MLP neurons of a small language model. Each row is named by its layer, matrix (gate and up: input weights) and neuron, and shows model dimensions 0-255. Each number is 500 + 40 x the weight over its row's rms, rounded and kept within 0 to 999. Numbers have three digits each. A neuron's up and down rows have the sign that makes its largest values positive.
After each neuron's rows, "fires after" lists the tokens most often just before its 100 highest values on Wikipedia text that the model never trained on; "fires in" lists the words (lower case) most often at its 100 highest values on Wikipedia text that the model never trained on.

L5.gate104:499552544440409521597493519443524528452480559463505512500458497474483508476559471451462457536565493503480512458502502537413495539447477557461578531594494532493520520561499486468586446459472542435415442456484473522526478487475559487542445450524442598525529496526534565522448559521476538430466525457493448505474512510521549512464477528419562479517489542431486567491508512446533474543498543486483478494472482568565509487493477476527438504562490464531577489492536504504526536480522533466457408483535489517516492503581551466532444492472484507565452498522525501506562475449490447472482583474490515546527477402521525480533515492459544545538500500555581495517458509568478525561487487521514534529496484489447506526546483480548493473415524433469554525492512449417520505580465468
L5.up104:457534469425460538512575472547516466495516502553545496544506488517480479542497465435484495456451478517529456445509420562480512553517566470477458525418491497487514525486480518446506476517419471537492520409508576557497556485582494510528468505480582478476590467536469527435477499609457493453467451462522431566526512458535435461523488494459428571526484488541503548440451559492461468451509494536467545513483572544522547490522500515534465541510525499532448471505550497508532542541572487504469498503502531490482438545491475493498509520517543508524532455494506471533530485460538549539571487456460453455508507451549576470530512445503458538495395458496494621562529533427514532522536500440499432549535535476429559470527551503542518481540457541543440488454531569490455554482522477
fires after: " d", " N", " D", " n", "in", "D"
fires in: "district", "national", "nominated", "destroyed", "ministry"

L4.gate410:421485507505523491489536515464499544493546548478521488532443504581559501497504546567467506510440526516529508509553555569480560565551550499470537580514483495523576449458488561532512461542447494471493453529518476548543501461497480479539495446509496537497441548501505544525472495427510453472456536497546567495451494520499485424511469537448554506488522514508456486568418477459601540535479537507561502484483525557511484427471422533482534515469515488521592421480549483459541500441493525486544514563597496509487470510485489485489536481497495507508506540521507424486522463524496505511446521589509525461464530464526458521471580465477551530437500536513477471549458503524515555488420448498479461587496520553569599528475491482520586496595421454487565534470520535532440428516466428
L4.up410:503489512457451504455533458439459516470523492515517436520504499527562486501522548501458506508474500569596521454458564574413497460550575454566463487492545452483519493509530465521400525465517508432538463523507435470529508481550468475544464415493504476469530445525544480460482445474473440472514463529488508482512512632542457479456436521452500577501502503570498543539485484540499522474519516573534526560546449590509498450528446499469477460520552395456631503542505504470535512450473603478532520458512512532522476535476530517496476579460546529553527538477455474476515522512463442534455516500427542455440540516443529552518517473430496481513478466507431474511496474487476531508540480507488486554588505521505579512533549496530481452563504461483532502545509565449525490484523490
fires after: "f", "ul", " C", " f"
fires in: "after", "left", "city", "ft", "cultural", "culture"

L9.gate664:521526461504597496506529469524545465443468541494478502499487535428525494427518520471493527471487560480557430507482459525512567470473509512444522455509535489561511527462496428532471512535493512525563554550513532552450496513499532503479537498558588526532527415546487572476527517525451440469499493534408563509497511506465433498526478458471509465553505505500500492538530451524542504518560527429469496555559495517492507520541510554524569533528570493500527537514494570482568538572465512524467478523441490470562581522513417491515473484533591538547451501527479455559481469444394436578491536488484544483592472463549471469494549512514490511533475521465444488495493445524569511449492465461493453581420489508500479498497457615453509431483513473487438577540500432535557519518506452
L9.up664:429494545415527499459436499533534559517544471477497508480520539507510473526457565512504490477538518474496491497558512564500458513508540417550490475557462407530566492476523542451546501453481514419513480492531473525548592477535474476430477526465473497550491503494574502450567457471487449481518530489492504533532420434530479448425467470561539537565421507507525446518582542530423568487519558416534482562557547436496538509473514495528519561459507513477471549508485417527476496474443526486442534509518527508513498505462473552493442451478518544539541496512489495448431537467537478431482574477499496448508508483491570471476493473433538486542487461486553508517539476571482498456514527477444499488413475539443478520456436588473586419451491492470537489558531481533558544450472506
fires after: " H", "ct", " wh", " M", "h", " th"
fires in: "october", "her", "what", "your", "our", "which"

L4.gate31:460509386401562474477476458476520491556567504524508414476433460488478490413521538487511429501497478517533501536527555509467485483547542527524596503519478431550424474468451543543433525498507472520539489467569496525428457477531463499461516493473507533537463487487513447474586476471547477475519464519402474514457461442530487488433555546466535479576484520440501542550537517486546531569500510482499478517502560480485509469515511493551501537441476493511462558539468512531456449564507510466487469425530500424523503523476529551494498512494499451534507536448452520499437518537477457492486506493499442504407483523457468483501498480557454457465497576555474502405580567465440475513572517475489537462533552520458545512467526541535577441562386501471558498505446507521456501459506478
L4.up31:496578501485577493492451427470480541538519481495513409526517475473513570495564425563502383500488526536448455473469533548494503484524531492545546507510543497510486512525507514547502526547526478514473523528501453508454493548487446440497514517470510514500529525456482551402522482496578475558416467496489422463476472492504498454430503495527521468546480501476441531551493437415562528500432491408449459588416537471558467415506515511489467489471435553520526407541494460522512490455370521444415503466560437527487493570520461553452501525503483517476485519521490472461469483466516492495553523481510546454510492525504513560407487526503524534466500483502536471446538535468516479507551442496440533561527537469501569558533476523500527438502496519440476553441490539468453502438532508
fires after: " Un", " l", " f", " L", " D", " F"
fires in: "united", "live", "little", "literature", "dutch", "future"

L5.gate619:444429488518513502545497488449593594493508547482503547531538526542507493545519444513445475554522549443393460450462503468467518520543500480528451443494502443469489527472467544492459505575571525478483454553485494550455493470533466445530534504538407514514449498572475536496567550533584526489472554445535531500488564479460480473512469467487508512496490504510516520451436401460525499456468480454509537496498483514505477551516464455516505548503483448448499474492436550416500466558482464528472470539487504460563518491517499494473529565474478555442442473445548490473520393543518480530475397510480514501497506530529550508496591519513457575522445520484509508423497553512513551481523539526452585564526532399490545546535549470535538519466606462434493550511497492455482515506462486
L5.up619:495557536495552551545466470542570509460534483515546565524521566505446449528464479522484470550523503427472597566503596455498489529497481542558485402441440551432472505415451515464516483437556530477434538448450450536464475473522564530462457480545511505520563509475470490480537546546549481528478459508484548524503503434531530461495485461482475479465529520527479466522495508443478503457574480483491430559490511534471429506482473452504434503531495516446513491530509573436486519510473519561449510436463499534534491541493457499534492569414544485471530492423422479485465453455529460553462516478458534448448504490443530510532515565575501491464482497545501535440476407487447506484512432453461513597507515503501494565509481532479508496559555449405488531537538473542487565516532507
fires after: "ir", "on", "g", " l", "ow", " 2"
fires in: "first", "second", "largest", "last", "lower", "2nd"

L3.gate620:405502513500472537515466558468557479463487549441494498466528476518533469492499526447456497474593503493447436571553499488572474487498404599513557479556410527560539478516583559500492532513541412514479493493534499492504496449453457507492508464518537452482568465561486476477549484473558464460550478515462623519490439539510567463509461540483472529533486519527469475464444492515532514531479505427503550540557479411580508500461518558408509503565534513516462469489498506538472467527584479515440542484513521530483609451504531574514500507546500521520526453468571524454479471491467534548473479516505495503450521498533521528475413529526549440480446462512496501512406527456482518558565510547500463520482543477446441516545524491479488462456521537524506479470542437436513513534532552
L3.up620:430446543485508530478519535436507534501537490456413447565543492485538545532547452506463459424546539498429513533458529412523512480511481526488474542541473520587512477474539438466550447424503463473546559559544517534533531495449456485485523514525518561482561506520421474516502537563585459548527422478440542497564486542474557515501476579426521479467504441553467529450453460447538484497507486399555529515525516436486567537507533555440554490543472456491488533578524497488461483586513441436439536515477462511533526465478490532471535480504541500518499503553617465486544515500438504526432452493542519424460513468551551511485440523499561486477522454445516481513452466467512515498573502514462465511500494502474527490514487499478472510473497477470548565465530425486516499462498586
fires after: " al", " h", " be", "t", " He"
fires in: "was", "also", "being", "is", "has", "had"

L3.gate409:517481563522488470502601484448508533572466485497559461553499511524484504459498486456475521484465491486480539481527467435431436540507512398488504479522562452564455477554558522542509483475508465534424504470548462484482458469495480533534507548519459532519572574491503466521472498498464496453450536491544490512537492529465452569537492531515576521562603518494460478484512522483452508514557454506490494496482442481507526516510435464481547480522471542450498541517545526487498465542531461451557560389491555425515555450568454437500449547473520466521445555507471505518525565476464471480440504418519466520538486475519484482525499419471471504617422503530463511457455478399473445512502476428491511558541466456532575500493545502564446461501462541520403528507522495592475532514537496
L3.up409:468496505473455499353504487543499519502513466555537484552521486433450491568479563492565604493487532519531448582479444478527498541434519560462425481488438519476533488505514468537560395528499542417438457471532432464458517525471457494468496544483545497479507497499483487463457455555555540514531552484454481435527447474493527508505485455480452483567519502492486513574458484478496557487516543499549494491478440510496449540443519504511511422523485512453496486604494551476466468448487495483486442438509491459522513534451537514565465511517534493519509471486530517522514500521480542495575468440574499513499492571430459571504545480432487519535444490461494516497527492491414514443447518496464487584526443460438554485408517506505543563523495436575520441530523502533478495600510499
fires after: " s", " S", "w", " W", " m", "S"
fires in: "some", "women", "sometimes", "met", "somalia"

L3.gate115:487535505487448459489522449564508482451489467487526514525530516474552575443461462523492461509483454413489535452472457479504525469532498553470543529540517507456507555475523568502447530593482515459462479472503433498450458479455562420503499480473409527600510493482620517539530433468468496458523467465409482467507505526537498488377534456478510548507462574479491491486537531523560559498532494536539523541467523453509498460638490515495483527458483565496560563559481443491529538522494514511514567448559526506512478501570511413511454556505510463449512507427527490512510502457431413490551532468469481483487515513524465503547500456425528529435512497494516492531528510479502542475461525489441521530499459468514561464543546443528554471474512532568513407512471541558482507555536542
L3.up115:449501525461456495493486505554440468506538509459555507560550534431564527488512470504486492496497435456473561422505492557503546440551486520514505590509520545492589554476498529551478510520486528528478408442486431483466499452457617441492471462489496540522540450499528527571523459491434493469485455494485468496491523543529476459432536487472512523507476525544528474470529499498537525461524483489507553518504527516423479468521445459456461429465471529542526514564523476517538517500557550471448502475550522551497469449553500425508479554515481434406530492446509503459519521394420493500522519553435431512484497451518483514485470414444504504448516453567568427538496515514483537531472474455452510501445453447547547520503531509591544519441556457582514433525467574554468542516515505
fires after: " D", " d", "H", "D", " ch"
fires in: "district", "due", "history", "donovan", "chief"

L9.gate543:459508384471475485482530501475501512495453498519463456565503444512485535472424506554425528466558525493461500466483568401483499474523458512563547452487461494473466494536501540531546486519481478449491525480464532519530574422519580531496517452393619486513459479515553517505459600506559602490522552475473541496487509495438458526432511464532589550476442445504538508501440539507521513472484566481483519498458457457513498519514467533525548543545501481507491554445511416447535462527483451590494479541529450440497517493532474450424480484524505550514510507505444509494503484459540503534553482592522506540510534486551469467486472545448524544539481499489477473474548490547480487526444534490479566530515461523535462434509445508502501531562439527525506560458578447438417483513516561
L9.up543:479536526509541462487499516452554456532411510502461441452576533516535457492494521517527547502528482504424527495520496538488522563501518540551466466499475416512479511476579477503569513490414472516563533450510458543541586492470482469510509534460495554503448480564562509502498506498488533487525456525445542434531508416465547465469515515503427544424474510490500531486432538492512533446541589468540417501424533564569539561511485547519505481471449510519511498496494464527525561496420531452474480482509471496498560553453445524522512516514467543507475474462426498496428457441513504435527475528446447524576552414466531479511566492461492508520451539558462531528486466509496476488474460525522552495467544499539483506512508480470532397526461575508490605424477450443493471604568511
fires after: " wh", "ak", " H", "ro"
fires in: "which", "however", "what"

L7.gate33:482466532521503572487446435474485544546478499531528481490454475511505445469539548475461491521549503545476480485547482506526439528520471588496499446522535553515530573538594539479392468536575453478379453471606455460451460460489471434379505476495533490503486444535491486551534562451525499559465498486525556600489525482470525518468495469437509457484456510572500496524470535524495524464492488467476508528484466519499524524556482484449447481495522446492455513463405551511511494519521453524557533491512491478450505492525494526554606474491482463493480505508494394504521500468458492589502487596453534544521510501484479520420520558430529456442520503429566461473483506481550532483490488524441448495435523507488454473471510471540490452497456487516542559540492432460441521495552542
L7.up33:507487577503499493494487532577500489506498510449513509521505451469526544464441511475535537438459554556484447555479505532485497544451543536433484458547488459508510574510410473509528540461518521488512541514505501485568510535491505482513509509506395459503532407577547515462488522457478533465506523532483488500481445433529498477486489457457490570482529553476506514457505524505473453477543475468491468458473438485542524477494469477484476456491446530455471445481516530434571462420498494440448528512528554540548602492497491474451507581473500516477557509452454436486508512558506445522469470513521445512456475461568402561392499524527510469482568514456421461408518455529539438427409477480473506527495516507500471533496494564540470551517497507487530477565590538463478558497387416
fires after: " ", " H", " S", " s", "h"
fires in: "her", "she", "his"

L4.gate326:482426502515417476578464565481484519503489579500511539501463502450494510428507545435456536538487521425482483499473443493462551540472429471521543519461470437488514439546504511459477547500384499494590507491507504501434508455491503495512519517465476576481590522507502502480435578581520507539539528500493465531487454489470515447508441482511465536444518501515513405477475507493490426440549570500503491488519500487511539485460499509487477464489482544511536543526483476584549499514540499465531521456600536538473526464534499459545470465622560500492504483559545530468499520476548515474508483548526492518529600452499478372492523541513485514549512496562468534505523441480406472449512464499497528452480529463469515516444499521478481569507483505560484422483485479492465474481345502
L4.up326:431566490503458494504543493475502597504588549516407517547529451527476539457526498455467481534563492453577534473474479506529466471495479496462516501515510503507494547517449501452547581475420530473544469574466494537492503539441401503531470461493541528447477464444530493456456536539511522513526519472560445534504449573410443522554557548473499554523536470465417496554539483431401488525467479531474529481427500481546496462509524488499485488454410478501504518511565532549569536570519491507532574521574528469507472507569531507591522463551493476560556520573448525520486488440473530508507514436477526510493511509423553431469430543513528471447541487523509500478537469456476493493458504474482454522459575473534415494569510485524450527529508529528519510461496501453562479485478549
fires after: "ou", " al", "ent", " n", "d", " w"
fires in: "would", "also", "currently", "was", "now", "won"

L3.gate290:587511456566414452456510449523586510491529538546454523501543505562516513528480526534531489512485510562547562438478554478440526525510444439463481522497492538463458550456473506536451474444525557466513427512509409507538509479446502545466427510594513560551469548562504508492511391486539462470525513485408566540462560466549499580536483529475416484538474401487472431500463476497491456479497491521493514528504500497567518515494493474523512561522449473469552458580532475464460511469535442512480548557557483463561498533517499464503516503510547469436475437538529513508520510500513417522525535539509461546597496463467463473559435460547545464486512520510520515451511505478525523490555495491480455481579508489472446547451551524515515455497470500398447531443579494522478512482511477
L3.up290:576482506465491436540485454479468501517473507554567544429526501473530438499491481574547508478485482530501590467488542490424457490493509461477518557508552487518521486487417535545481486489479576521552495468546494481451526505512535465478531487491500474563418581485520472457564452455540492458508567527503517539464556533485456467475491563541533517537449462515509494517528488526492428509522445511512485482484534560602471514464507535529539560521496428477455434570516526471576478518528434516483537536516466489508557439545479546531421467415528469514563457477496575501535493560508436490478471485511500513535481481453411530512441512516506428451563521574553480426536589413519552604485511469484530459514567505499427518489470465538524464501513534510474506428563459441441514481500494
fires after: "as", "om", " d", "iv", " M"
fires in: "women", "received", "men", "based", "released", "give"

L5.gate136:457508527526459515586484503444488476501462446500541454511521548466518506497532520520485447551412515481489498478511521501510502585549516559457542553423447485538490491419532480440483448477574520566522456440518500503439556508412446470402424444509547523489525558475610559464447525513557478508479534504516497462424570494530464492504481530462534554467503518447466580491527460512577515523507512536526503564446524493505458513447521543487557555510456500461501532562505503549438425455530408505522479491546546548466534515524494514463482395514519482570598508489489513548468495536497569506553445518541498491528529510498442507463510421562468521535423514477526550499487542467506430537462498452488444516473485545483531528567547457506473530500494473499578533489487529509485543528556510
L5.up136:516569493436443519475506531499447526553446496554527492585469522534508536516456471481468478504413527477533547530489574599460542563445560529561529519510494596553579493500560543503452486542545540515517546470517545502527471513544475465517502510484484506443501536462530528501485417511494530475493566453527496433479543523526474471544498459509517487533543520467446528535514558492491488425526509556602433584480471454534511517454538512505506513418480530563501502507479505390418474526421566551542557478513493472550575480520463565556447477461454491491499610450512509528455515586504513511516514538512497516491527455470584565542533464508469525472508497497522495420525529487476482478525490501481527555586432473453520514540518469519471522531560471487477479525468472432525560534471461
fires after: " f", " F", " n", " D", "F", "v"
fires in: "family", "father", "named", "families", "film", "dutch"

L9.gate557:462484550522474553503548460531510501515478487477583553500463543487399417548496537520519538478506457575531527428497503540530441528505484493493556568512521556494537464449463444521520465525580515495547526497517558500550485504413474452501480446510436549534478537457508413503487473416481445474434471498536557522526437432488512496499485496518454538514511456450425532490494566549565507477523505473482500480459507507485569476526492492454542441473542482565491458491468518447449456524536469523459433483525458501448546475551575477474454523515575459575469495508455505466456593489491409524493543463538434509489467445469510505486527515471461556495408450489497467531445478533514455521457460538451512506460480463546594454527475454472529456507479561526522545413477491556491596529514458
L9.up557:529534520440546475470556505483499560481489528507511480545520603468464457550527442548540497394556531482581496516445490463427451485490538446483543529501541601575489496479441506534536528533499521606504514441456427490463515512529521549503530544510563422525522451444498535487489519428443505447531599545484544510543525499500475516449543487501529513463530542530486529525501549569412510477481499476436512505553528469467530477521503462538499461493524543532503488573513479502462469472549532502469512495433570514567558468526514556529521511546481480518514494517531522484508487491548421567531505469510491517504479548449502527470532517510466481433395507515484439518567498551502531582545478569532473560505526465505555601438504521555517475491469499417528495502488432505586476554475550
fires after: " s", " S", "S", "h"
fires in: "some", "system", "side", "sometimes", "ahmed", "so"

L7.gate368:528460547522493536472550499518509552446426446580538509542485489529451406463584488505574478491437490534493477483484465512511494511441448551506498482499558495520515500493519486491493521419530572525537521553496536586509470480524505502549469507492513566521457530468561483574430448547557545428497498525567521478549499485438463428520474454480497543447554527488540479498476431576509586453544503517491472519531486459436454488493536504497545580459538480486455423453507545573527494494488546525460531541573591506468500494507468445499475411544532530540476428536545484485538555506538517490472495460496558451482548549531433417512513565510498508579493414517536528524502492492421459454448467569509494519504542490551440492579523459459511496463554548474518522492494483485441495481499567
L7.up368:479500524570576472484539530511465540508449496537511487540449513577494493447507480518577501519516490481538487495452485551465550429431479472493565444486466530515486573529532517494555549406539525445535553482546528525504467566518517545502464501435558582506452535536578499510527498581509434502468534589532527527447554513531488528471502486499460545534537435467494466436533466479506569511510509501596483560495482461475473530511517557487506596476528497488466452558507537543544497530479511525480547490584523550449547517497507414528500394584559462504483526580529530408501588495540536467530519519509522536523547556491459467476532522499498496531597484507522554506473509484423491409460474506480499445462524527533509539532549424506522513471497496547512499485484505551469467506493592
fires after: "ou", " m", " w", " n", " c", "'"
fires in: "would", "not", "will", "may", "could", "can"

L9.gate318:399512516449440497492387520446486449457529514550481496506431513509539494492500574522492521508545510559400480452499509465519508632566509553489546473545597541579514509554527573458478516468453518491540489560506462485522529501521529437536555503486479453505563493488514480575481553517540480507460434507422523492501529490471503541485482475437502480566524546509454522473523477531502448487507553478556512576510534461495471526448466519542488479493512444473487483490529523440488499551509522508474432488471454519472601547570580510499427483508477504534496608575569536439540510518515536522543519492529485497453573436527489593464512548547539537481500561538477536447506512532491453505478488443510524522532469528461528481468536445504497506514554533494499442414507483494447591498478473
L9.up318:450531486469514555519472526507486490521507463524485464465467558539494495505509478466470535492556491444555531470539533482549521447600522504522449431509566516500496444499499546476495501504462516550493489515572509484520515458510405536518540516389458418447567545594499401584452578465540466477502511424539506547512474507454453467528489541499474597534448464492495465437527463511513471479569543489561535436504467485476541486506565497468530464517490476462488509528490508494564519538531514472510499485595547454417521547566562507484473472565487507567415492528471511534505453503535502569540545514510560522476514475508510439461510519476552526459448566438435592429487462504522494557477488444492443502503477533442487451476500447533572455511540526534464557518561517442473519494529524
fires after: "e", " al", ")", "f", " n", " he"
fires in: "of", "was", "also", "is", "therefore", "not"

L7.gate359:496539531487446513541444560469481455550551533434537562482553496512499437575500523470562526537463548514488537476480500487499530495489458520481551535525558523535484541479539477516553449485524495490473458450532539485537507465559464474468512613487525512475489502486453469524490542483507516487484482495483492518544515418511609520497571543508427496519426478481495508479504515569443500469498473403522486526457433409556499524443474546474556470505586563506498391449493464524429454495484470536480441463560510494510507464505479529595449500550589487541503505508511546455485583528528448492510490558575481510470495499550488516561519537538519467491501511561490508393578499512464475469449530470495466482504492564484506535547504434466451460533540524426587541445500434502479524427544557
L7.up359:454457458508500479483499490502443515570516561459469508519569518500501558418511535505472563457500533567450529538488572469520544483502536520459539506469577459504475497534453452543553473563446520498499444503573449471494516551533475516507470512526454547471554468481518521489539518594543504474476485536376494524514471477477494486500544501577561534530457497509454585531490532478603473451551527501486521503557519427529513463471399482461527501503531497614432534502494495521495504510516496526499498430538520486492532536502468539494417507516470468525514535490572526484465511544521446517481437523489544589534552526486462569537533408461547517392504478516449490534551455543506487523474558516531477451444559431495448539527507489470526454501526528456555514466486499556383440497475526
fires after: " h", "av", " to", " W", "ow"
fires in: "had", "have", "that", "wednesday", "however", "total"

L9.gate65:494550458470532534446488504465477548424533557501483506526497461570572510433617454554462467515444446514529473523554512578508504555516483507488560535399539525467547517532479471502546493443417456472504468546465469465514490473580563511493555451516459580503483466494544503562464534520578450515506545468454458513533527455444545490508497447437478545471507501543507466481459511489438544508500503486543470571470533406500511456545474495405452524504497528467508473560430496517440525525463532473486579547569490494450502580608462367523475486493488550521529506542518533489544572497535541471473492518450506503516529534541508558518489547559442459491509540558532525488512507496505531460456482520478504568549458478527504558512498498489546470491485526518446508547540461451454564517523519
L9.up65:495504471484475519418507386477457502557449563471488561483570520530523496475536472486496399542475502497500545527455552465514486512513548556511496510456554529503527500474463522522487478492550567589496450497510491470503486518485539586467434457501531609515575468477513530486479506528533498532529498499509455458495552443482441444453482537445459541547496475482517545554513516572506558469532491383465542469460473487538462591566465531455492584432458485520533514525417503498546488495485492481501539474518502497505519528545477471474493439577476549422496540493474448441429525547503463474503442523457481531560505552597446501476501496440481484480519500414523523520433424451467507489507563519440522494492450545563465513463490480489513492509516436443500502550564481511436545410487517
fires after: " h", "av"
fires in: "has", "had", "have"

L4.gate665:524490511481495485414467497550590540505516492498526506542490491537456494538475496482578470495537536512520520523574506526383553524486501500587542445496511496457476472560523495496535472523547557537418474455459528558501514510500521536481448486522508450500557589473424466499475525474529542448426502439467455491462522511505518451452520462444491539470542570487484562553542434452590480433410453448623568465507589525489467504501517511469505526477438447496564541477495446537481510492513475452505542466517529495538482542481491519486438508533506455476449460539507494512542536510555392505475529538491494460547455508576502526461463525489560429522487528460537443492501513460529525509496552462463470515436476429450475628559505491481543506531472494489478513500531560535508526484443450
L4.up665:525575508463418488479537469493556474545516537475437507514432453439484426562488498509525473497591539522491503440527504472523474554507447519518470431514504518482470530578473504515458568431550575463483508499477568545508477499444435556561446460500523464579556547485520499571526516505508525460482395527481488513438535541536457509429509507519566518500562478507542484466429533500496416496529488484495453502477513513464510478459452549555464507495516440607471430441579561557479531494492511517452496468496473522426519449525394466538516531515465518462518524519485520469442471562512486532534539440476506494493466524452546428501493489456550501547440528541532500569497554519479454512478530442472488496555486495462420447489440448533476491534514491454498509449504578464599498479496475
fires after: " de", " d", " D", " E", "e"
fires in: "district", "development", "developed", "distribution"

L7.gate644:546601545465464401611634457579594560473495570511501487461515540527503548470505481522471471508521492549581490506512504520515527507525500482484531538502430467500590509558532515495450516500495535476542530532492530533490573487494540489471514582530506538510534357484509495512505449485575533500461474475525490519464513529524489463497553543521514536545409465541491537481510540500497578509438466510488547473460454437577503531438527490462449495425486455551507515495517483525511567497420484553442532523452456516487519508495482488518546526549515488449525454510464415498482498449559434509580510452493461482470490517497510479482551496463537525477467494436501559454479543491526478443534489488502453492470522604519417534478563507535458494518505552506503492522520518478481488434471413
L7.up644:468466494502538466494526493600423553482468476521551512490490463480534527465503528526435494508439493452477493496460507450424457499528476539523485417493506477573499533548522591448574523493500505496470533539479468576466574467472467519487483522534506431508546487541496420555526493457544577479387469497481461524535497454513473566467440517422489492571530492470513563460465534464530541463417540590533504486472539457523474520479545477463519477422491444497484481504461452467552491431511461448512485489479561499540538559455476569423494462475395525473416446526468473492559443445551533461472546462503494525548525557468516444529498497457487563530520520568512519483484542519510510457518567472547511517484505470493448462486566571440520473571499424521510469417513519521506507508465490
fires after: "e", "I", " d", " se", " D"
fires in: "december", "due", "in", "website", "season"

L7.gate117:526496498497354519505450463452558485519506558474535510534528581504456505476475520493547543558530544476420465532459529539472542523541501470437537465474503530463554559543478478543554516511546493491474525513523583478501488524489495464442534445463510523512468486468467417505517561510514460541453525483482528512458512485474429450404516532513536591432496488445461498520552399462456507497503494539538491518428465534517469538529531449516569452461518450511467487477481520504474482512515540531489470382505532521434488470484493475537532512469471476501487525527421496461491531504472580511464522527411479519470551573502575492503494507481467491477437508460494497593484584505497542425517538583454514449546509535447522485487474458502444536463525539521623500503528528442510548541544586
L7.up117:479500439561385418530523462527520449479469558473463508546505543510487554504467522453553492503479470581495494448487444437487528444439516450443472531496500520537478473504508540462568558484422480490436483468494470487382532459440473414515508517483468485480604480447500459561517458466522511495465484434581579506509538556509503531521509530500520527519569487454542496501481460510532504495469534505514504469552563499483523557484506480515594606503449456527455493506509475482555467489534493606509484517606495494506522569498509468479491535497528501533519480484462549580517463480551492493521486499461489586501447492563480525536514442490471519512489489451483526552575506486417541575532419531497521463550495502443516477505492581454492521448559469536483521567508494468466474534418530
fires after: "c", "am", "e", "t", "id"
fires in: "council", "committee", "candidate", "secretary", "parliament"

L4.gate90:437524530522481487560482488451537464457488555486526550501476530481454492496495493476406588530494466566503499543509504530403484473459547576483524497479463573474523507458520514471510400530556506509496432566438504503496498483550474516541477550513527475501560547462515516453592544537534511540484560442534533446468505452488490490512533463484450587491503437480406447495474498474469546496413502505498506589467534465508471505494493530475517551396460548537530505497482421558546443455498533517415482465490484538542507496480542492476480596511423431398402533441507529509472510526529493559515422483492476549498466516550492502506488486517495476494506492507508496426476539557514520514544434481432510586498460501497547516474563529466496443490598506474507529518461466509533489436441465
L4.up90:494461546440454508495499479462461474433498543494527451534455485446445558453410511428485479472559466530482509435536471455483526490560553551512570521506494555456508514463532551409504470546528506555476579527498479448536465479497502459568471555562488499514502478529551482464487524490548448550491566487495467540491434499459501529496528458501478542508459499457444502476455521478461498459406444564465486593455510538495533473535433504469407528527529583506496580513473493539516524539548536472473494429492479499429489441506490539516562518478465448436486530423541506504477503559517554511547471477507487542565501488522533426518536517547565451479516554461451525420452516499517532555540432519406480518539488535501461527451566504544482450442567532536526576527523536537520546461462538
fires after: "ec", " 2", " 1", "9"
fires in: "second", "2nd", "1st", "9th", "fourth"

L8.gate34:530591531411515524406512524480552570561476491485542556553560510470591494504519488524505459484475519522477458515500519512472480556519510448493503552456480459490487501465485494399546425501516503485519446515590518521493541556470512504477445529494456491492530498510547534540498522544509491532540414485541499498535517555469453486512545549534496541474557520515490380473450460515460544493450502541602501440445532449407498527530478467447513455555597511526470449558513431450548511475474492492514521511551463486551542509536476582539477506505461527504505454459484382435605513544559500525483516565522471538462478489461492479541495472503467449476446504456516482575560484518533526516540487433486526557485450506429556530473565516562471527490492482500489456465481453551533561497482475
L8.up34:430511504539436454481495458452435551462497499527488571486489436438509516559481542433464505475522486442496570495527533471413488558564574588510493462497476520539476456514578520520463481453500449458473591461434443543516463505544516556542537523439494425505523568534622478545422475501448547506435423524467499575456485522494537532443471534481452517511497489521548496450481544482546562495497519546570536494451496533468466519486482528563484432531535506467547468505514534511465522461503549544502533476538564642502457500453467488536493471487477501522407480536496490492522471439495520532523488461488530497496550480484556579488452507566525578533509477559573565501476479514520570483511511524553511497526531476505515516533527578522545517444522465528499533495464528527548498526511518
fires after: " N", "e", " f", " d", " O", " D"
fires in: "november", "december", "film", "october", "distributed", "distribution"